config.yaml
n_layer: 9
n_head: 4
head_dim: 128
vocab_size: 40680
rope_fraction: 1.0
qk_norm: false
tie_embeddings: true
init_std_up: 0.0171
lr: 0.0105
lr_head: 0.00543
seq_len: 512
MLP neurons of a small language model. Each row is named by its layer, matrix (gate and up: input weights; down: output weights) and neuron, and shows model dimensions 256-383. Each number is 500 + 25 x the weight over its row's rms, rounded and kept within 0 to 999. Numbers have three digits each. A neuron's up and down rows have the sign that makes its largest values positive.
After each neuron's rows, "fires in" lists the words (lower case) most often at its 100 highest values on Wikipedia text that the model never trained on; "fires before" lists the tokens most often just after its 100 highest values on Wikipedia text that the model never trained on.

L2.gate426:536494502509471525467510509517544515513495538512533503494531520499509492500542514483516519457505503507510515465499531500485511494488511506515491463531518503498495513529467462481490480486491533533510516492488538512503483547441465488480538534506470500451510537524437517462527521499524485545481510496506503484469493515509460525492491446521508447499526479502506494531532462473468490483448
L2.up426:489481506484551498463501528477517523467489511530523486496508512491476498532482503474493488471492493478520514489441501504559468470502504510520478495469508500517506469476533507521507491503469479553530505456516483492508549514494497490504491525490558500541535487508500515514529479476491496486499499481527500459482466445496463504513497527515487490512510534498465511477498516493542509491518
L2.down426:520498508475466514473486550476487495493494492492523479521460512535531499480503462521494501498480451505469501519556491479461506512522486532511476489538487476463456531533460496528513506516490461484444457567488498461581462478523507488533498464468449508494492476512473495484506479518500482504493492520549501504450502483496515503507470495499492541495494563496536518520471515528485483470462
fires in: "1", "4", "3", "2", "5"
fires before: " |"

L5.gate584:496510499471506499485487450499500562535471534478468480555479501505546507513487487525503471506489530468482489533504494482471487495469546483467494476494528469493509506495432535506461514511489509538501464509474498500556502468521462477502488513514524504504527480487512478479504530511496488494525547508505537527543497493489497515544474479511479473522490520507488541493497516506501463478499
L5.up584:478522524496528513497499520488512460492482466476492455500537513539482529510505534491506474485507453515513508493503486477521447490502456520511506496488554517468510500486538478518501496504542542494522513531491507495531503475472489475525487494485498510493460504527486520518513536522511478468480500482579492502499522473526509528497502523481509459513466530461520511492470528541486490535514
L5.down584:524544463475482504522491510494496476469548544492516483486489492523523472467508399506514473500510474461507493501478511473522490511450482479480468507500494506493466515529512479486493484487483435481535484510520442494513552541458522490523507495513496490455476504478514505519478471528464510486493449513475440477479519489513510485496493528500509468493487499494520494488505470507476506489475
fires in: "it", "too", "a", "very"
fires before: " is", " was", " has"

L5.gate192:474512519520544459490523511462489463486488514485502459505489480496491452527503525482538510506469486513490459456498526451523501475539533479559468472470512480517526486488507492519495514495478466534542479512497504502541500509476491486519486500471533550524501488517471475495498514522532475471498515450490470493484459496502496492487478498493473499499480502478499549519483490514448521492573
L5.up192:476516502503507504508469517498497491587506506500475495554507494491465490502452485474448412496491487481512447491478526484504495483464490485538502474465525486480513493501524491459495534522467481494508482510524502454492435499459549538488521483508479538491498498521478518497535547513504468492506475481507495474533528453514548540487519492497455522522485538477503506527494488482520512491513
L5.down192:492545513486526498507498490503460513491479520509501487548458508555547486501491473545518529481491569510465525479512515517503541490531518517523491492499468500507506523569499483429513463498483518483488506525467511502481498506524506481504525486490490515451542481498481504478507505489522501484507514476482515501488531561492513486495497497520515507521515492511495489471493520544461512483498
fires in: "6", "7", "9", "8", "10", "4"
fires before: " |"

L5.gate112:558487517469494492443495494551457508532473550503464512523474520470452490510514490521541470519462493482518467527495543518525470503476500510519455464530522502534473531455512524489502524483503545480493491459514557513488483547516473460503519452513520512518548448507519535450526515516527465475504503496531541486512477466480519524462501486465467481476490520523493491483501523539509553516482
L5.up112:497483518501504444475457500506512521517513538485484482529512495475506455455513441506531483486461512494539471497534475470497469500499533504506501465494510542481509542473488481512464483471504509484492478467487532512512492500483550547511473489469509473516507478488525468513512463527480507510456543488490540515491508463525473547536488466528488454453528471481502514454497495552542510489489
L5.down112:522543537518551495514539519536499491551506490489485460460469492513523518480477418536496463510521532510541482541500499501522508510492480507537427501446476469475528504517513519543536482473482519507494500481499481504456477502522515471490522494472478488497460507537503493529525535492492495466520489529494482526512496494484527519495507494496514470513519507469503495492463486510499529521522
fires in: "it", "they", "he"
fires before: " is", " was", " had", " has", " could", " would"

L2.gate277:500510519505462541483531476482489523493486486508479472496497560492510476516482477493513536463507504517470520474446471456484473467507504515514523460522523518500525469453539494536501568522538523548516536516508472478543482519499459514484516517511500503519495495480509462470499507502488510516523552542467521485462442510533536495499512479511467486528551546464499492523475469546498493514475
L2.up277:454467492498486543484511483511466470513555490553530533459505559456495502480503545470519533497435519488516484513501497522453519476489509505489496519518510496525514479475507515519481526490538468495457486479489496496474470532500533517532472474500490520489484518516528517493510489531499533460515470554498533489507514489518509538502503464490515485492500531507489518487529533508501478499500
L2.down277:512492515507492456474517512512503506423508483532511495526497515513511497519498447511484460467492499510504492499470485504510518508502484516430475491534502526511487472449501490496478502520502445554504465512505539505503549513482469535481523504497499506463468532508481489541487543482511506477494502506498492489475504524509489499486480498488471526492481467493499481568492495505484528517488
fires in: "1", "2", "25", "19", "200", "21"
fires before: " |", " May", " January"

L5.gate1755:457524502533489469502487511496512496477550481465455463484583493489489505480538489531526516523498488501498444506504494478482540500513511513478498516504509515448458505463459511441519470505505488493472506482511516566477543517476498500475520509490521508487509527544516522531489513525517533443461517485498497517506505472513502474458528506510484542515513559473526514545478508550486503472491
L5.up1755:506510509502486489478497507514522479515519463486484524483523476497501514493520492490548471517523484511515486454477463481500489447527519489504499527447533504494498474473439503478516518502541509501457531502513493524457499534498468495465482501494503528523481475484501488511501521468533508504476482495477482497538473494472519500491518504517484451511539498502523482508491547501515534474497
L5.down1755:488512505519524509486500464504519512533511545486494507478531519542503464506448504515546489467489469473492520509486499507498521512477505494517511517497480474498529501523477440510511542478496481507472513497481506509521517528475511467542487503494468491503524466499455480490516521521556492485506500519495514488522562492475504470495440522501490466507501468491511497453510521491495515481510
fires in: "united", "s", "states"
fires before: " States", " States.", " States)"

L5.gate0:516475559499455526486491459478447481503498505481523499477476471506480513524508499513519524498518476483458507511501498480513468508526522502504487522467525518451516508520533526532487484507516501465476532538493485493530496538446473495481500476508471549514462509528489495516493471524462494512527509535522498486534490482476512493505487472469488526482462510519492472471464466501493478554503
L5.up0:529511475490439478501504494478514522512524492452475487467509500511510491507536436517540512489528486462506499469515466545546511528497491486476449505495455506537493481503476520457513457538497498522483454514507499493486493525523512496488534504506516506518452500514518531471510544491481498529483494486499523519539554513457515472495509587488524551533531468511471506530488492472481498523487
L5.down0:525506504532517550481534466502510513529519476481553534497458513482478472520495536562488486495524525524491472507498525478499501487477514547521493465503521518504478548546458575515513510495513496466522496514475490485492514493533455489474491525481526480489478485492537487513464471532478498444540479524506474503513483502462512479526519544475483479514501486515506484520506491502545491517474
fires in: "had", "has", "have", "based"
fires before: " on", " been", " a", " from"

L2.gate816:445497529449521500509492516494487509488467475466513517511478439462502479499501481515498512451470514511518516523472510481493479488529514484494485489491504490488476520486502505503518558491490483523473569504501497505509515542469471477518498474511497493504483504497505493489496497486480500481504548486518566491481477494521475529455472484516530477466528539508446477486468449442527511523506
L2.up816:495476499465529497489455506507529517504533489490514539492431484504447476503514484505474509499511515506547471487535469484498482475485513543508454494496536473504526498524504491500527490510526510505492525489522517482523498507532517483518503484509525499508528520514512519504503510498465525512517510518494547510518507488505469514470485549526458519478536510480491444534471517471501526517477
L2.down816:521480479510501478478507501482505455484506497523494518461511536446503501415480537517556488528481486474476472512513532515513525511469531460513530494491495506533500526534492518517454517520479494520550493498468483488473522495525492506465523491519496491470462481503477518528496508481542484493481491545551484521496485477480492491460504524488460462542477537526542493487499518515514466480487
fires in: "where", "which", "whom", "work"
fires before: " the", " he", " she", " it"

L5.gate1015:475520501500472522488474477495511515504494454459504492498495495501522500540531536482513542489460433451515507505468505482459489483521494508504527508540510503473454504519462527505532507516472551453525529498487535493507435481491476501492538514478520490487501551475541505534524506487498502493471546469471505503541499499514479519524463528531492497517512522492507502541496468496466500500518
L5.up1015:465481516492493493487523496478425520464566503480522461518482513431479498495507510501503471488513483517491485479485462509488499500491505535483546450502508495529491467507488506506507485480473491489482456456545532509497450480526460454521534498487470498450489496530489482518470537502475485523485497476490529501501486524519503527503516512493509483490514500485501449511485506513531501533490
L5.down1015:531487514479523489465492524495481513516443486539520536507504546499504493513535463515533511484472479492452536477544476499478508526489492470518494494495462471514503527554496498500498507535473549498504560514515500481470509496429489497485483509502493509508482487484550516514520522455539479510489541553512509512500481507467476489464496523532483521526495502492515488478498527495516505539496
fires in: "as", "part"
fires before: " a", " of", " the", " well", " an"

L5.gate1111:474490508464505559506509555492528514512463501503495490458502470529513488501516525513505516506455496512481484513480500511508521542469507509522491466530529539537514527478497469478502527434471492519509469494514533490482518492482462491475501513445518468459477510494491484457499521500500502504530484480531472482496492505473552501486490511476493492502497488502469499467487469484495461509475
L5.up1111:546504494482517482517520468477518521500498516521512508461496479549520528484431460518496484519559527533500538478551526502523507471518534493489508455495507503510467517520455505483495496548498472498447501465470493551517521519526486525550454510514479482495523526474506554465474513463467518532503510513504507511476460514528478551494516534486543520473490490494534471486505509514526503453478
L5.down1111:499522473482513506506479484501489504496509511511490464540501510501479489474511495511527511481497535505457530491473421480517521524510460513504510480480465521514535465522557495493490486485477526511472484505516453517478493478466466457498492505445458500503505491498497471472476478522505475511518508482514484475495517499459509528487495490506500529470519510472511490510499502499470562479525
fires in: "in", "of", "into", "around", "on"
fires before: " the", " a"

L5.gate794:502473490505548451504491486520499525518516507507482444508478500473523504483501548512466497508532489500497519524492504521509460538501484451529491504519520490505526510518489497493514494508444497488510462488465498514482520480490485533417489491493495504505490516510511482485484508528496451478508486476475535505482534509521520517477477501499517485464511466509533557547516493511506545529480
L5.up794:534544513511514495532500517492484447505519495494510464501515442492525482470489457502538502519514474509512545495490454449489497498493495479479501512511484473465520511505512489522509492506483503524478520503521517553490444463587519494515511500484472499490483523484573515509460486523472521503549502506503445537467476527480496541488467521469542528529500551493474499484502505527477519469511
L5.down794:490470486543496489472470484472483522530536514480524471495470495473496521461512489482447523496506489524516495512478504535481515490477529503542482508499484465520499520523475494497524480466477491507551480494542511485486514517534488500466484492553530532507509515491489455492454482504518493485450482460491518516466540501505507504471501513486482460476525456493513511552525488492508536516501
fires in: "of", "in", "during", "from", "to", "for"
fires before: " the", " his", " a"

L2.gate584:529443453470549515525481514457486489487530501506468504461500464525476509564536533540456513502514482493523480516423518497507487492490533519473501510500523514511490487554514477528468526464498514501544470482546505546526517515490524494495495487482465525484517499485514496521491490488581509512557506469483497516502481493528488468503447500482519455512494515511503492544507475499507531492466
L2.up584:508491493480484494532524493454495482525523523499514502510491507487498474453509416520504485490489462526487461523486521501505471487505454523476503455460528523501487500491471480525445543472509470505478525479533528507485508497502484457515535520482485450515464491487498542471498514507478498458527457478528492497494528479523528492525487476521507458508476521502473482487497452512507507528532
L2.down584:526515454459502520463526500517505515501494419483472485470464463503515529488520502505523481518518458474487501486500506545476471545485516526472516536508520486516478505531502513488472505485495533507475465496491518525521494492481506506505502464511482525501494500493503476476477509491537472502531514477500521487549453500494472519528496561441501457545539471499536489538511536502509524458465
fires in: "where", "when", "which", "whom"
fires before: " he", " the", " she", " it", " they"

L5.gate1614:517488509500481522500477516516531492458502469507529473519529516496468501489500501499477506517527497504529530516502479481504510488521561485466484505508508504538472494504492467449522523499535510501487497513505498528471511438487509518476515571477507476497471464486507517528524502503523521477462437459485540499509494523557495514504518491463545504483542513506457507470462439498488470509505
L5.up1614:515480492493499530522462504480473489476512513504475473504488469527480506528500465528504509500537517476550510455499514473506447461491505484473505479505517501468488520500482528534522502520439496508500493531455493520499498465516480499508497511499506486509488459494505498490448497482490503507465506514490493512534504503539517498547538520486496496462524466507455509431526516492522492493487
L5.down1614:487506489479452489478473503485485458532530483518512474493515511471522467452516556514513462522521479507537505512493513472475527491521505508479538485486468465510459488486483524473500507515517495506474532468526479510507478455473514478526522481505471536486508488507505484460551464475487488501509510505521437528561528488513504526511480519522514526516511502555514463524443469522515520527503
fires in: "there", "zaz", "president", "history", "up"
fires before: " are", " is", " was", "AZ", " were", " =="

L5.gate83:517481476521457507525477521480464512478504486440474432533526526504494525467539491505475483538527491501545522498528499505522548492499516518510498505493469471490484525493471521440456522497473561499513514520474472530506552493551518549521518478495520520436508479477506524492499502480515486514490548470499527503506533507496449524498496524509530509512538493497477528523453530463517498501522
L5.up83:446516508487519524510497467501488482520508502460484507511491503518537456477514489456514467483510494491507557493528517482545484473507491484535504472535496476513508473467465462527469550522543482510487534538502532516479502481494532498483504495481485513498439506469516509551464516483574527467530516490538478479497503495511467458533498475464506509500503545530499498536515481462475458481543
L5.down83:511477504544480515517473499457521524507479493493522509485510512485446528508510450526479481522489493506493443491512465488494526526535517496505508505470487480530496502515480498459480475497454499458496566472529464516511510541484487481500497525463470478459486491526490480457489471505484511518489517520481493475507440484487523553506521573476510482516554498495524482516486524487524504534475
fires in: "of", "for", "the", "all", "on"
fires before: " the", " of", " Year", " his"

L5.gate1756:468517501483520484488529500505482482528481505467505515489508494477508498452498504521540492483510478477501526519486495544482466443522499504509515508510486487468474521467500489510509490495465507448464536498558527502496510496480490480503535490524511526466470487481486508447459474495537490507550531483508511491512496533506505535548515482487493509491483513502495538473524476506574519553479
L5.up1756:492498495513514501553502534470468505488469481481497484540508493509470508491539468496492517503521472455507493511516533489473476488545478528509496528509505467542491540564461504495496500499521504455498499503538507455512473540524508516509497514563500528486520500496539538504503520515499511480552544496510562500497488529476515459502494507492501489505478548483520462456504546472540485530496
L5.down1756:548555470494516507472496512496514526467490506512528518486536514484536523501503511531512467501485557544473463507509494570490485522531503492475522473464498501529523471499489513472513498513486515492518496538499519521573519495492456531510501523496447467516520459475514487436499498521505539501500478494465516483502468533478528536514506501491498547503502504499476487511487512510449547506530
fires in: "as", "name"
fires before: " well", " a", " the", " of", " it"

L5.gate2042:470511509550506494547543482522517533496502485476525506479498520507484470566525517506462524527481466502474511481481509547478479502525534488537546536544510508500492564508473467519489492484464500471498508518524489535495512475506500549527518487471501523522501460491507511511469527512493484472509499520506497531507514514514522509459518506513507517523515490522473476444557514501468509497454
L5.up2042:500496499508536476491492485465482517488496505506518477461543511501463518506526475497478499465488531504478484502546490461460497486520521487511499510497535516498462523511502515533487470525498468473492476490558503527473452476487479531486484501493508494538503485478505537508483485468487482476470520474499531512519495494477493452475484475474504520520491517496551498498468511488549480492534
L5.down2042:512532510475483499521478511466496485500523502524498527506477456516519487479448452536469474494493457476432491480439525494478484492482502488519463478507502554507516501503451491515514535517446503511509510483466460482495535515503514457510508455484497508468506482530501513491489483508459522468517494492491493483405457554480535521501507541522485486541491497472525504472522496431485469541483
fires in: "0"
fires before: " |"